Weights of a small GPT-style language model, trained from scratch on English Wikipedia: 14 layers, 5746 steps.
MLP neurons of a small language model. Each row is named by its layer, matrix (gate and up: input weights; down: output weights) and neuron, and shows model dimensions 0-127. Each number is 128 + 24 x the weight over its row's rms, rounded and kept within 0 to 255. Numbers have three digits each. A neuron's up and down rows have the sign that makes its largest values positive.
Before each neuron's rows, "fires on" lists the tokens most often at its 100 highest values on Wikipedia text that the model never trained on.

fires on: "re", "el", "e", "ity", "i"
L5.gate131:128136170119154077120140169145132107140152115117141148114092153153115134152133122113068145143097081127122132108135101111081125137137146104164119081136133157113156109154136083131125119108093155115154107145126136113160127103155128102138172111079147095063104140120154129122121097111092111134166136127165139120119133181122115122171117119155119100160154099092129188117127120106107144084130
L5.up131:087153121154185111107135119133120139110150134125088151140092122111118091108110132164115143162126107133159136157118112122141128082121156139122142141147086141115102137141120120150125122138144125135131142141111108129122143176124151137147148114159159097069151124122110155068136110189163107137131088116138127142090121156117169145139111128143115120178115114083148144142115164106128087114119
L5.down131:147134105116112174161103113130109115151089144125045158118093149130090121127154154153155134098109156108135155153156125114152127110145172118094121151139131164104124090122130126138104119117140116146120140076177086135142141139090106104095144126104105139084143133118142095099137097131160156093163159151123123187144133114171130115118122114114136108108146141097106131139132121118147088154117

fires on: "am ", "an ", "e ", "n ", "t ", "k "
L5.gate295:154097100098113098162141140144158119147114093136114154158170118085113112104117124163121161134117118107109133142090138121152100107111118115149140126121129105148113135149114162106116116127148149118169112126172107135110138117146134134113094108113095134132117152130116122084124087098109087157154122122135108130130142103124133147118114154101129159105144139093158109143107084101188107098087
L5.up295:118125120111098121164156117122155108127112102160118172108136094080167132114168131151124134149133120119138122141112120160120103102129131144139075169144130140135129148140171157150131075106137105108167134124139086128142160111151124104111101129182126125128130081119147136089147119158135092172161130144132165115131125092105140147117120149155152152139148086113098094152115099140186090079158
L5.down295:123126157141101132136151136096136139095133150152085164141123104132139101152130129168118153113147130114119113112133111172165118119096152137108123120107124148125119108171129153107127107101161149105141187000143121107145161157101156131113151070128169151119125082118124148137132147145173172118109122187134139147139138107122164159138147113105128134116131123106105117155139085127105085129121

fires on: "v", "th", "h", "ev", "other ", "n "
L4.gate638:120080101099084130144208105152176110144113142134119093125160113144141146111139166175102186118147099132146113158124130149138116094143104127110110071132103145116135111125089110116135115116163174141176148124117172116133121144134134121096152080096119147104145114126146117095103122157111080156148120137146085103131140128146116152123115101194117129187116142126203140122111114138118128122139
L4.up638:151131112106084132085168143140149146127149099170131098150123211104159178125133123136108152163149125119149122124157128134143120135132115118133142144133141183098118107151089136124115122131171115116120144145106111093122142103136087134091118131122121160166137084162160129132136082152154082119144097150139104150131123115145142145130141121163161149144095130114165145142112123082148138130115
L4.down638:110127145162160156125109140148110120141128156102078138143129089131121116122119124139116085119109143123139146119137094108087125140147118173132118138103136105138159123115103118145102100116121144117129172008129132118173091136099147124136146160180154152110140132163143085167139115100162163086119136155106103121156113127132108139131161107108126109106132085138115129104108069138123151099113

fires on: ". ", "am ", "les ", "t ", "id "
L9.gate915:155101148120098072112130138143151139136097105102101125165132099115183108144148126134067198114142133114114093173152162124137139076097094131146127124132144134134104083127105140138086098137140140148118129163131136082130132139127157114136112149185135124127114133140122128122144071118092105148129086131138131123118141117116152108146150178099115166166143112135155138130121104117117141095132
L9.up915:150132122141094125137140119125087124156103103117158105135125106084122128107134127127152148093135143131121122138125131110082117115061106137070118122118128109114066162129142091136114114137133146103148131112139143130084135151161111113183104106093073137135077134128110166117152166147107118093108096108140137129121147094153105147152119077086107135130160156099145131164126055161151127130134
L9.down915:118086131165166118135138111140103103138121106124112139140092116135146095101140146151099163143108127169155109127098159113104134189111132138156103151193147080154105115114148149145121115116132127104124136055134129095094123175125143155129129137123126155112106109089120144120119143124116153137118147153091119100137136133097146160135112114140093148122188106135111111153095137086182109083116

fires on: "ug", "us", "ear"
L4.gate297:136125157093170143115129153124128124133150103086136136139102166093136059130155103118105127149137162151150107119130118132127127128166167120107130123123065139159116164162114094110150164117119114159154120127131132087100163145133139129116137173114151099164166139108129132092094118124130103113118089155088114116133146122138108130117133142128118084163134157128122132143108141123140106149138
L4.up297:124112145112130105131115123121100127143124147137121174145151116153147158097098116131199146162122178165146149166156096097104114117113156157153134144104121141148205148135144154122157154190079104104148121108123107121108134123104145150089145133097111145117130124143080134117092143120110164105146108161133113139099157114109139124142151098086148147131156128151170147097125103113136090145127
L4.down297:121150134152106082135111159140136163125144135131135126115157131124142111095132124095089127120121149139145115152126111074126158101141144102131126138120176092122120128149123179089126086136083151154126125160119102139125111103127120119074155124157112128136153151096120172153153137123109094145164120159132117120114106126062097137146137129127136086119096125136117144147106120104165097167104

fires on: "ir", "il", "for", "bu", "to ", "po"
L4.gate116:151135122080133138160140153102170099140135160082130122150122139137124152125141105168127145133083117147128136122156132131108098136163133153138164078145145163127107122143169083133093064127104133103117110144117112134154124093129091109105118103138134149145138136092124117144109120114090130128150126112117119111128159102113111127115088130119193157123105164123118147147140100171133118148141
L4.up116:124130146126119121084142125101111097146142107122152120150137140114122167097124137136173118143142179128089145119118154115110103167123142103119162154154144187124127124130140141145148154152141124141109141112159143082153126129137081084103131092046119112157128138097125120143113170084135129172135142105112124129166143125151135107135081146142137110131147105138090159117177134145138171104085
L4.down116:132116147149113152103178128123092139107159108139177096130202118152151128119155118089133109139114076130140120123155089137098099090144153135155127117099088121133149130116143143096158131096112114091137108103136105133157086157134129085123111177146106162126149129174080119145111107112122119102162129083129094115090140141135135172135093136090113099193117101142120105158109117154127156130142

fires on: "-", "of ", "T", "w", "ab", "k"
L10.gate393:111153177167124115128132116130123139150124107156121162131156133156115109136070136081101085148082132107125131155139132135064097156153132192124137135156145146162098129131118117135118093142148158102133093162115157065161108122153141125130115118136115131143106153078112111107089113111135151136129129112153147117149133106147139145184122122128097127131089103100130102135122140140173158079094
L10.up393:140137138103153137139128118169120107093173116157120128139146109096140115129140133136133148145085130126108137142070138136090101137148160124086133124134103103109130165105132122126149132137119128106141105125122119154095117096126123164117146097122149160082109150166171149142115143116131122127133195163133165109101083148114136139116168136130188102092144088131135123100159131180116137069145
L10.down393:137142157114162131153166133141151169091191100105107108112088138097145100159120125083127111173100124148141146147171136103121140059154135076127124079177137114155125132144140143129118117142134135067133126162149121142117144106141126125120114129125125145149100134087096091098119137112142115147075103167115151110137185150137125088172138149088098135142114129156121123153116124109124144160121

fires on: "ob", "um", "nam", "wh", "of"
L2.gate836:146143103105115102164134092130146128148158154158135115138156135145150138115131141118138121095131092167149105130089112102142154132128104176150139138150093130099123119154129104084105119134124169122142166109107125096135145148157129138209140107124118149136152139092145087147102116105154130133116130138135160189126148125158171109135103170114121107191147116081150132176103142116131163122101
L2.up836:093165109104115114125108139121154131148133095132108114086147182112135121135111154130137145171103123141118135119107149136120155142123126135113202111166095117109129116161161133083138160170110140169114134124117165140102143105109108100132064122081133144132121103081139103130157109104076163136096151109152123141162113088185158096138133148118114138121148148139109125170109128112144130153123
L2.down836:150120143103114102112088117074129166118170134144152116107133135151142144138125123100156117149098141131151108134130079114103163112130087127200193128148110121149189114161175160085117124156137156127154119115123126101134123119153125136167100152106133145166155105085140131140139119122124164107102140120137114171139120141141183135167103159133135102156154136159122118156147110123131157132119

fires on: "- ", ": ", "| ", "; ", "il", " "
L9.gate562:096134128168115123116082098151141126155106131119157156172109102122124140116146161159172123136149129179132139164131092139095131179138145143147102119099161108104149121158107139100125162123117148152135123154129132120106124087146088152140151119163106113125085144179110118110126120111133126124113097091157136153139132117115119112126148169103161129092120145150152119126108149129133161117132
L9.up562:138112090114129127145108146138169098140140138139096141101127135139116107140144152119146136139112157158129126168102121158134083132103106088130140129121111098115130121161066166125107141125144143127163056121128085118153113090114177101127120114166127105137131128108094134123143146152128124092110128152129123163148097129144151112090122117149100141061135130114159138134136145136150079094136
L9.down562:127114096086124078067127098154169102102138125140119128087170157117127109138143133133116149110109129143123148172145136159137149168169167168121132172113098101145176125120083104138104130120126154144129107098071080150119088133105130103155140136171139115136095132152095093102136154144155098132098095153144098126149140156134134111146119085135099135116114145135132132099110102117141108167127

fires on: "j", "ec", "ear", "ollow"
L4.gate143:152142139115124101119149151124174169151160080102180128087124129124113130126128088097104154087109130099111151125103153089116077086131142157119156135104093146151154088164137077105125167145136128118137131117166111128114149095133102121119133141117149113132135116099127138124100123142061116119142104154070130169119177112138115173111133097132136096118148125159102146109124139115144129163125
L4.up143:153130136145126165155102156113091097116144163121132096091105131124103175156128163125102110147132130138158139135140132126098128134149132152131116112136119129167120175106121120107117101133124119114095145112104111108119136089110138101070145083143143098152133173125134154085126105134172166128108137152107133157121159140141153179121096114128141072127116102133123128121140151163144128187116
L4.down143:102122122118128118089116166158177134073100117177105140159166129141107144147118138114130138134136121120126125132154161150137171112126149108125145138104158128123171142097163153154134102112126144155135098160127133101146136139128135094139098119129128105148112134112098156133136139128141076167141120082098071108149103152131134105158084128119112141114120137154158103148098145124131111122137

fires on: "of", "3", "4", "6", "1", "2"
L9.gate651:159115157104147133143121149140129118126103149135165102101133130131115094130118139145116145143104110115117127135122104118095122127117146143133157071149159168168137132115135128130130091103118140125190141146130122136167127130118140119133128150117159130139153129123094140174116136112115139103057132136130087116123115115140135136170160152119123155157166120103168126130119151095035152171127
L9.up651:150135140099134108140125104094059177122117121115156101116122108159102098155123102174125128093153156132099118133154159146123129097119128084162113104087126148161114117135102118128142124102101088170124128103150151088134159132119101147135100141113146119161115174148138112112170101118138113126169150097111107127079110076163191107158134148128169153105151136127122110159144179087137165101127
L9.down651:134122133142102137136159115113107145085096092133173122095129113099170131114117103149129145081135159165123110122112092141141160112107083146128113107086163124106119129127140097133107132068094148174144110103150105109089143125181125145160078113146123135117154138111085098128124145100110110132146142098139129132103157113146137134107131138121092120134135168130110155126133155148145141130144

fires on: "er", "ter", "ent", "Pl", "ur", "ex"
L10.gate238:102112098113157103117128097097148112141124105091137138164119164134128126155119113102137157144146072118130163120124140164144118142083130127119127120165129191148114111112088119115120121116113143142159141150092115109099099151144141118085105157090117131119093167135144116147136110166105131125086090119105089175136079162117143120101125112143188121105159119111143214118168084148113145135128
L10.up238:114132097136135147140140098182141129131143133132151146166152121131108153141169136175111142127136136149104138126106127129123169126130079103144144095170140131176164090133125156120075132125099105145105124159111103130086091129147134128104167131115124107165126105080093131185143154113152167173141119122091120142122154091150143140154154126165148107119141151137163119155148136108165119141168
L10.down238:178124122141137137129136131148148126107120174095150120103137141166145172123172150088131126136135118168118153136086194103125146150139118109111131123063159139153153051096102128093158163162115121154149142085105104128112150110139126133105139120116109119124102162129154157095128126094126143103137127120114115159142149115121106132115148120122138107115160108141149126133123097123118155172117

fires on: "v", "ev", "of", "av"
L10.gate737:133111108098144103145179114126160133135139159126156128147155152151171119139140114139159143154123137113107117127139166111094121130098135152087138124129131164112134156134104141157124126177166114189146107157156121140163078132135141104128187166134146105106124156105133092130154105099127136138103176153154112126158130137128088185148137098167151145122122127181152142098100143087154123159145
L10.up737:130111081100109127079106133130145125117095110138107085112126159103146138142170094146104148127126073117118112109105121122177160094086103133140142098133153164120155114124083110137075098157124140135166117153108149110131140130149135107129151125129114098109117101143133106117176111139110110129142148119144074157152133116139165071140181136118127105151112177122100132130109084092128118120118
L10.down737:101137127148091121167125095136168128148136158149110132137139133105107115140129145144125125136148103130096145120132129116107141134056140114122139126077117172108179144126105146146141136161112152152147141092121137136138117147187187099098121118173078109104124116099139065130128149082152137090142144138133107163137150133130151104120105133179099112150091147150170170113117125124151141143109

fires on: "i", "em", "or", "r", "re", "om"
L5.gate623:112155107108123129129132143149150116136149085113121145111157137159086190139140125137095151119135088110166118145138142092144112184132091106096127123154106144117157134104109123111174170153143127120117157113156112119092111122138129108164100134136149110105046169105110120140117136146104139113139125139139100101087126151133119110132110121159174138150133135110130189141133157144114106113098
L5.up623:127123133107133168109124128177118117120076123117151125128159116145142143166166173112144148158133105101149118153141092130146180126118106149130164134130118150115129106123107097125109103130119130126110139145091119157149147155131134112148109110120129134124148123167126090112151089109100156130135099148140171101154115153128138133138088132139111131197113116102140144143187173138112144108088
L5.down623:123151148089107146136163126176107121148121110142100096127123118114126152134128112112179124135098116094137124118134095115104123107140137139110147130123127128090139127147137100145111129177121081141111111074129103159114156146153089091120151166116136138073142094117103141141129098181167185133137109129120162113088161137130127111108144109150167099110094129143114101129083150101142115194099

fires on: "s ", "es ", "p", "is", "v", "ed "
L11.gate499:131097118131145108142132126164146190133155097140117124175139127091110111163162134167113150141143118118167153152149128087118114109109168134096119086158141151129120123124129088123116120141138107155105118162137151128122159138113094113110112137136124107172136084165137104160119154116089080151138124068120105099155100139110088150155125161146171112132137097080161123131127129099109127126122
L11.up499:109121168096070118153121173124133130143126127125144090144186120120098100147142126143134152133162153159133161152086142125116122131133128138089130122129150152157150097106114096091120112143103125116135149117091132106135121115108142097148184115138149071163155114089124124129060136134097151114132136134132149154130101123137095178126112129108164113105144186124132145054152103076140106120121
L11.down499:126153156138164117065144141109154147124116088106119111119143146111117127132110158138142137147114102155172143135129112128138124082120117139139139143057138114098145130154137145108148127162089141153151148128176148080107124163133139171145156140115105148092136149158129089166120128128104095145119157118107148107147150103096131114147127096117151153096109104116088119136139115126116124127098

fires on: "| ", "m", "n", "tim"
L6.gate558:131098080125132124086111151148153124129180126131181088162137110152151157136079086133103187146077117081139101182124163096128123138136085159130129139135132138125117161147133151141141131133110125167131103131107111114153107114134153141124151104150137128083143168135115102142125142148094130105143081104134168119085091114088128129109109146106132138116110148173118150096130147140115154116163
L6.up558:110111144104121143083075120158139145143132144097149119152154167122133146131117114089124157135173132086128148097112121114145108102143119150105145084088166104101140143136171143191113179161131078164141119146132155117127123127095094133126141086096096113130145116162163136095129118138134106134134110131111115092139127093100150172115084133125138122117124135137137118129134097104151131142168
L6.down558:144118146095122109130119092131124126116123109120134190096114135118115113087163153143112133130128124133169129128086125160138141125098132140113150119128119152135105097107130101113090129130130148103082138083139104143132130113122149146153138115091131123116143114125141095098139120091185112171120131144093134198112097130149158072087154135125162131134151142064105103118108122111181069118122

fires on: "- ", "st", "th", "ti", ": ", "si"
L9.gate946:126108130110102100103122131101128094125097095138170125130121129133145129115127108105129135148145091137119103136181117093121136087156132165124150137154160120100130144143131120105112125145124130143104143130127106153117133075132131127153117120102111114072082143138168087076162130114121130116124126088156138104121117120104148058132143143136131089112125155155176159107109115143118117077154
L9.up946:115149116118098123135106174139105126111137133140153146113135102122115129142180152141158142182090128120124135139106141133145108129137115114161157133124168117134144122093126123134147113111139140125117121112163145117119108127084098091136089132105130143131086143137128178094127158130157111087097125125130128133143142140119113122133121139141106118101162104126143078136099191112164149094118
L9.down946:166125125118160126150142107114112128121136092140118129115142187115148135119141126138096108068148133166109113176133095128134112154125133103146156104166098096139159178131111122143150092146122154134193091073154113157159154130139119131161121103157108122136147076093124109174150130139148131115098140154126074140150088097150095105147110105071143155161130143116115151146110141113110159060134

fires on: "es ", "s ", "ts ", "b", "ations ", "is"
L11.gate612:117154109133080131158123130136141113123127078093159129124130108152083144128154135130144121122155095196151106121141172163116104115159104175162125125136130137148116101123097129151134149114142177103118117139174159124118159125128089093145151113107134161140140140134127125120150147169114086107161135112122109083123106118100116128103108126155093127153099100129158147122137187098130140118097
L11.up612:126151105065122136163129129130178111118134191158109144140149128109149105102144095155157125149136149102126085149156169166154128103111134115065123112113158137117116093150132114126130144134149137127155106130068157162151144111113162120112131156148111136091108100138164104143138134163142142095090129119119127162105120134140125099135127103073130155137129141082129165187151153107135088152168
L11.down612:131122109100136143150136155113138138123135166184171157112104105122172116112170106095099099111081112146142120098133104143163101109144124125120093115078108119122092120162112102104085123129140101107117081208125093108138172122159129152109091130137142133158167134131153096143117157115155073108138156095131123130121141092125090106131140126107134114102157157120115114120094130174106083114168

fires on: "ic", "ic ", "es", "av", "x"
L2.gate673:125149114152117179117112132122107144126088111134188118089129149118149142092101104131119139133113120155120158135115129092161127108133107112162087099116163083096134174076175134116138110160129149137097170131154101179103131157125114107138136139136150130117106170118118144162119126173134116128116119148177123113122127158177111140136136100113116106157103152168137122135138113152143149111100
L2.up673:075156133118108099087110079178156182141121122072106123126124131145104163151115148138116105135121142108130111097146112131078127094106176167138162125165108135162132146142139099113154126124109148127128126134159143124146122132107107038160096093070121130139119136113076117130118152097099091112181195164169125101116112146143109137119137133132128174140133163107149151115151125131144116100135
L2.down673:136112092135089144152093133123122151150126139086161129126161138107111146104120130082120146109113119118125122174105136140108147123170108086116130095162142173073102152070110138161125132102146089115097164136167119139147131112140112127151108141132162137136145136152137119110138100157165138152110139104133174098156092098126142183147115134065152106124136094173114118117133142141165120149136

fires on: "ed ", "ing ", "ke ", "th", "to ", "of "
L10.gate41:095116139144090157125152157108134131105103156120168141169111155130076146132106078131113140165140120135090110138142115138117158076082164108121163067104187145144125111110112158125150143115116164131124142150150114111154131125130161144120159161079121141106152086171141113122141106140117132101157147098125143137111115166171113121130154175117145099168129139146116149140141152103177133128119
L10.up41:121127124123126108150142122095103139136111119187129096107114146124139145128158098107081159139155127145183108099118124137155127140113110112164118148051105134115116133101145154129116098135143160118138071140111123151116135110127134129134096113150129151079138105117146152098120125157138125150140135160153141112085150156143081143121100118088127095099088110137133103124128121135072148167152
L10.down41:132092096135132122109140097170112124177123092144139137130149085124147093119122166106166135110093200100103122142101117127164122122160137134122122146111080114106106081153086089109103134145134111124098139090111109108107078134126122147130131101169120133145100134094101097129115169082103155116119105122153112150175159115132150163134113127125134110095116087115153183151105131174136167155138

fires on: "as ", "also ", "a ", "ing ", "ed ", "es "
L5.gate846:097131133143149151140168174138140164138127107126097136161156136173147099138123140118177199156120097084120119147177128143098105129136157132136123082120164122142139129138125130142150104095122111161141061161107097180118148102128167117110116157107143114113167157166155115085134150102136116138109110181149118101139118148138080116149107151148127104148126125167114136104154131123180152094115
L5.up846:143120154177134182162147136114126117110119104136140116116122119128151132174106145160098118130131136131130125147153133139106176172154158060167106114090114116154129169092131156154137113090135142154094130115152094127101093070110109134124154135164143093114115133122088141168164159119136151127151143140159112109105120141123107156134116159162120134087145114133111088100135155149129102103074
L5.down846:162130119106155139120120102118117090138150148152127110153139139122119140127121163121096120150098142098118105109113135120150117141155067117129135131083113142150120128116131158125120140129149124113092159016130108113115101133120113183156083153132121126168122110067121136156164164167178137136149134114131126150147139117105125095146136092143106117089138156122143120138094139127126099114090

fires on: "ir", "a", "p", "ed "
L9.gate135:088112170148144146145129129130151139120147088111139141142161079121102121124127101139167146105139121129138110121148143134110128128123172167135108086170084104092145120152108121126124092137111155117095123132141114132107118084126117156128128164087127138122102136145076147135098126113126083103135131125166159103081138147096137099135098140097142108113175115147129159081133121099109150162088
L9.up135:118137128108154135130099132143084153165110128177145140170144104125086078115119115138165144130163104189157145159118159130135128123084081134144111091131150117135100103091153119110152072126147164154171171110119099129135094190107104094166152067126143130114140157112158148140082152122103117127144138178143117135117113120109139134122058113111154118133127138112112135111193090167142137130119
L9.down135:165161106127127128149124151102130116144125122136117100134133114122135107119116137137143054135112145154116124149128103133107083146136087055145097132088131128095175128130101118097181149100140148133119142085138180130096133139131097132118205115133126139118158150101110104150104125120113138117126122097073102088103115135161137153127138076112145133146147133090145093104128098129123076165124

fires on: "\"", "igh", "ther", "le", "ev"
L5.gate913:130122110094111096166166144081105101134167131112143134078115153085078108114150117109133124105132115112094106132141132109119118138119154128083101127186158137127142095159086154116162118157115146122143116133152137072137142100170118116110084125124157120112129141097114127124149128145132123086139140132136083164170164114129154098158120140106161150180166196137133133103101119110136124138137
L5.up913:090131141128112130150106124129121138111118122120103151087100141137161098109139168148117143133128091163178117089099130151137146111105128190110156151135105130158174095133090118143152158144115171084168147124135172133134099100152144107106125112127105114127088113148108110123121111123109075077139126130097132147119107159120080130176120118134112142159132151121163141121156111138118133100160
L5.down913:136146113157111076127137140115166090113125144132109094109105139117076111170123118131191146091163116138141122112117161080125096126109120108138126122131142145131129103139110104122106108178131130142113118065114153099123135097118134140090112094120125117144138112146124099113160130114123109157119077133088142114126184149146120104087143159110127102094127155102121068119098085134133100100121

fires on: "K", "T", "x", "This ", "H"
L4.gate969:118103111136105131100145137135186121111129088173133120056156119104146147101094132126129095142128115116135105086119136107081069167114105131135145158117115180168144154160115130133164159118180132106139111109137143110160105069141116125119129096094101118135099128073152112133145140087133145090143148153118139140114142086127125171092137112139087157115123113138099112145106135117132129113086
L4.up969:154145117116118134082156155140138120135099109139080148141155144120134141127141168101121132124107111143125135131107145109123134129124128139143142120100161165131088125111105188172134124113119176147113152111116124122152134165089111115130078083138118158114127122101099116092144105130116129102110169107143078112118133120173149154086120128155144136127107097117107126099064108165110179123085
L4.down969:115141142150142113118125108118083179124104134147113163137142104108156126113203134144107131117094117110113138100127137112135120080143179125142134108093131100147114115121145152108110123157102112096127121095092109170116147123129109124151181137146136124155144164157154100123124110149132119152113088141151101164139110154061139097175166163137103143127137128135085143138150123125159118155113

fires on: "d", "D", "ree "
L11.gate1003:089126125115142092159103138113124105171147178121141141111081120099096127137114099104075134162112094099194112103121130132137117130156160123148139151133136150132180122128121132101087117121152120125108122140168152073128126167107145132154126122140128174125085144115135177133127140141116085080133115142075119146098107173128114106104127175111147153118167161128147154113152152107119143114155
L11.up1003:124123192110168094138111124137112115167136107109166138138163195194115095133109099094139143104100100142081073131111149112139125126145147109159077116122123111127101120132122057129126068118143104152111111103151127133129151142114138130092089176133093148142108151135154145155108063159106109102145115142089116150104121143151121121135136113164092129113152166125109173106130102129139149135132
L11.down1003:081126140129168116173140165134120131152151162124135110103145118125122143109120143097127089113146109125139147192133101137165129117139113160114127083156134181159140142122135107124144124154176072126140162121128195147150113155103105165115137103133151120103124105099153166158128086111129142096110105111128130148083132155118102141115160096119106110117150154127121150137111139122136124137130

fires on: "for ", "man", "of ", "ed ", "in "
L10.gate793:118141109111114116136111109102127114194158103136157126127143173139116124145138089114101113123131147118079139109154112135093146122105145110144125097128097188110152104106107123138094134172131154152151156134119129125151119157106142099125137170070125127104132158157130074133130111162107131117118131117112140135151116131140148108155146139083205122139138092159166152129114118141098199113128
L10.up793:070146116115165135127159115099155182136127122133136173096115149145137121106150155120104194133147130109104131116095175161148150145140142129167099115100132122156105117111095139112123134097130140136126111120146096144134074141124138073154094151107178132128155180140115116139154126107151096058102131120099133174130135120164112159104108139122132131112157150138144123169148137122110135104119
L10.down793:169102114144106132123137098135148110149134108110150106083130121100106123152096120142110128136135185146116133117124152135156130112150131121143158148162150115111118174088188114116121093117168107104109099140126143139127103139080110151124141086156117129092137125108126129152112104112101111094131145146148094149112153139149114101106118144115143143128123101123102143185122118114080157171154

fires on: "y ", "ing ", "er ", "ent ", "ther ", "al "
L6.gate446:072141097113113113121146113126166100127147098154158107120104115137105150125148137122075130104116084115130115119089126157116131101127157101169164146133134126178115161139083128097156133074164134122146135140139161123115177084114136119103129135067111084136171186105155111104123145098127109136124158095111114147120123158118110143105148187110139106184136114141138141126157086093142141144120
L6.up446:127128105140127112143109152140126114127158139097104120152153105087141116111096133129130121167088106143136110114139164125166131136122107078125124109080158123128142133128124074177103145161136168172106135133168104159092094134122174105120114066149134134133115119125097138141124132127110103118119134147138089118104151104086144132145151124135110106191134113112078080097144116086130125161139
L6.down446:097123132134106130168136148142108140173062123149146158127125153127118179151127127126180134143122137124125111128101099135136140104134160140117103138116127171140143082092107132129127142112064118078133101047138094107097116099104133156095138113121117149152138142171140132150108129158139152125150147156127172158168114110137142106114126113141110147128157153155154168131171110135147129143111

fires on: "or", "er", "ur", "oc", "ly", "ab"
L10.gate343:122123143139108159083158104111131097142119154134143088123115117117103092148125110162184146146134077162183159134123091150112172160128131138123156121141111193133096137119118116129119124135103147132170112142090124128128130129157132122128128154100094112158130130133106140173114154078187150146105097109116146109167109149136115151114132164128145100173097126099105151126107132170147191117153
L10.up343:111097135122158124146144094166140129136114115161107158135138136153121113115124141129106121149117119150117127086125150116136150123149075126113084104126119159170126135114130121153125127138106138156122154153117076124149166089157143110130119107080112140089145104108194127110128124116160148141073144106115149154123070143152158107151182121121112130157143129095084130088107141138132098191156
L10.down343:107148147129089130096116122130131116170149124141125112112132121115118139123142144138116157115167124190083154136099113137131138142100137132091142095114127101182119106122095135165155131117111119133138169117130136135144114127143102188120092099094136146147096119114096166109123119056158162152105120161127129134127156142085130109108180144104137115093126119097132109129090151171152175153155

fires on: "D", "rec", "dec"
L9.gate782:103137134118137110137105116148134145153140153143147124125125087108099095115076131127163137145122088131154113154150150125125154145132142137166128158103122140155144088110108123134101132095119117164106165138139147111143102140102130100167151154132177123137094107117118123164128153145077090070093103146092106083103120113144106121131120140165108099148178125137162144099113145108128177101111
L9.up782:137136163145139119118158155141124140108118101113138183109127082166118109175137169115114086112104145125095132132146152143147149119131147118137115107096164124118115161137122134134099096119152131140074122087077096160164145101129138112171097169145138129128130105098152152148135160115147143131124114133113123139114091136132156164101109089153130138135122101160108129078116102148092115162144
L9.down782:106141138139113061150170149113156144123127116128162127116140111156143152120135122131094108102099167141085134080126097128103113121160134106119107144180125131103152177119154130153165168129136138150133124053110138147087120111123121128103097091141110143115136113122145136142121116126133145138120122106167161152152117104132124153145078158120127119119105123132125125157155103111165100088137

fires on: "5", ".", "3", "7", "8", "4"
L11.gate990:135116126114147132152155099152132114082111164154129136141143133132128129131095136180165133110139126122118129110113138193099111126162117141045111119126134115114103100134104121147151120099134179160140122138144121113150137152154108121156185131136118120141149187103093175137131158143148148147106105066100146155140154153159130153179152133111149129119138110152153129121138140120119145142118
L11.up990:123130137095111128115135103140114138137141111145104125145162159099139085121144121125122145105181101142121106145128158160123110162169133097095139165169147134166094089135098117153130118081155164118137135146137090145161121157145128100128125148128128145142130169146169131099161110119116091125113186124090157147141120142137125112167105131092117127121115129131148162120160165144086151107174
L11.down990:135127158149128135131139129126140142112125133131160118119131136136100115127126155145131122129123118096118126118133113115132148130115097145131127131093133094109132151108142120120166118121112137147112114174148116137108131121181123141130124124143123149122139107154104138144151108135140138140140138134143210135134124109140142119141153142082106136135123141129099107131136134112150135128161

fires on: "l", "le ", "id", "d", "ran", "C"
L9.gate855:072149134136125158131136167113166124113145122124167114114138118177123120129083123131149089158123139115136103177132127085102129160123097120071137109134130132123118104115149111133102073132131057141128115153132122154128131110147130101113120111102136101106159158126119071162126172131157125119126119179167113125114099148142142105101097133135111117131163092138114159156115119111074167138157
L9.up855:102137105190102107125103135150164136104118112142127135139092181174099168115124108125113142143129133137113122172126148113116095112129130138106138108138138121146142176144077117170154123137149087126138160151162175146164133135115123106110127152156119112147165129065109097109127138140118106110088130109115126108125117128138164144145182134126090134140119117103113161145134157082127095143096
L9.down855:115106111175085064101107110123121155142160122141112109129151113123142125121164134148106162180116096151142130120113087113137074137137127161101111120118150159175168122134139149118112089109184101118110150118089160118091123112151147114146125140183124114158202135124139108099141162114126139133150141103127162113141128153132125145111140128113153122100099147124100141141133125162114130125132

fires on: "of", "ro", "s", "ag", "ob"
L5.gate144:147149109091103127152163078128141105171146157122158126124158154138135152141107120138141147143143128160125131163091115106126087125122148127120169169128134111102185137123133140140110190141108143137164112105124133098122120156153109160139101139134100152158129141135099112119116109135160118100147147119156144156139150117129150117096121110141161122128136107139166191135116155145128098125141
L5.up144:124112142144138127098108101100121101110118118141143139157108098102101083113117129107179110104123141145114143112092139151110114134136126193149115091164110131153133139107155095121159149131070126103109084148196172128124116125164114101145106125085155144150133145086136128130113097088129156075107130152136168154139150161161167105151130119135109135161119123121097115137074174119150108144129
L5.down144:124122125110143088100154144123067129116186095169118161132082133087156119088106139073147136163097129100099112138123113145150109125107143115139119127103097124120132124116082127151100133148090111106119124164136169153132182063120134146098146116105155117119134125113157149106143102117154100127143155153127106170125125182137129103139120128127086127122125109160095167108117160111145147095095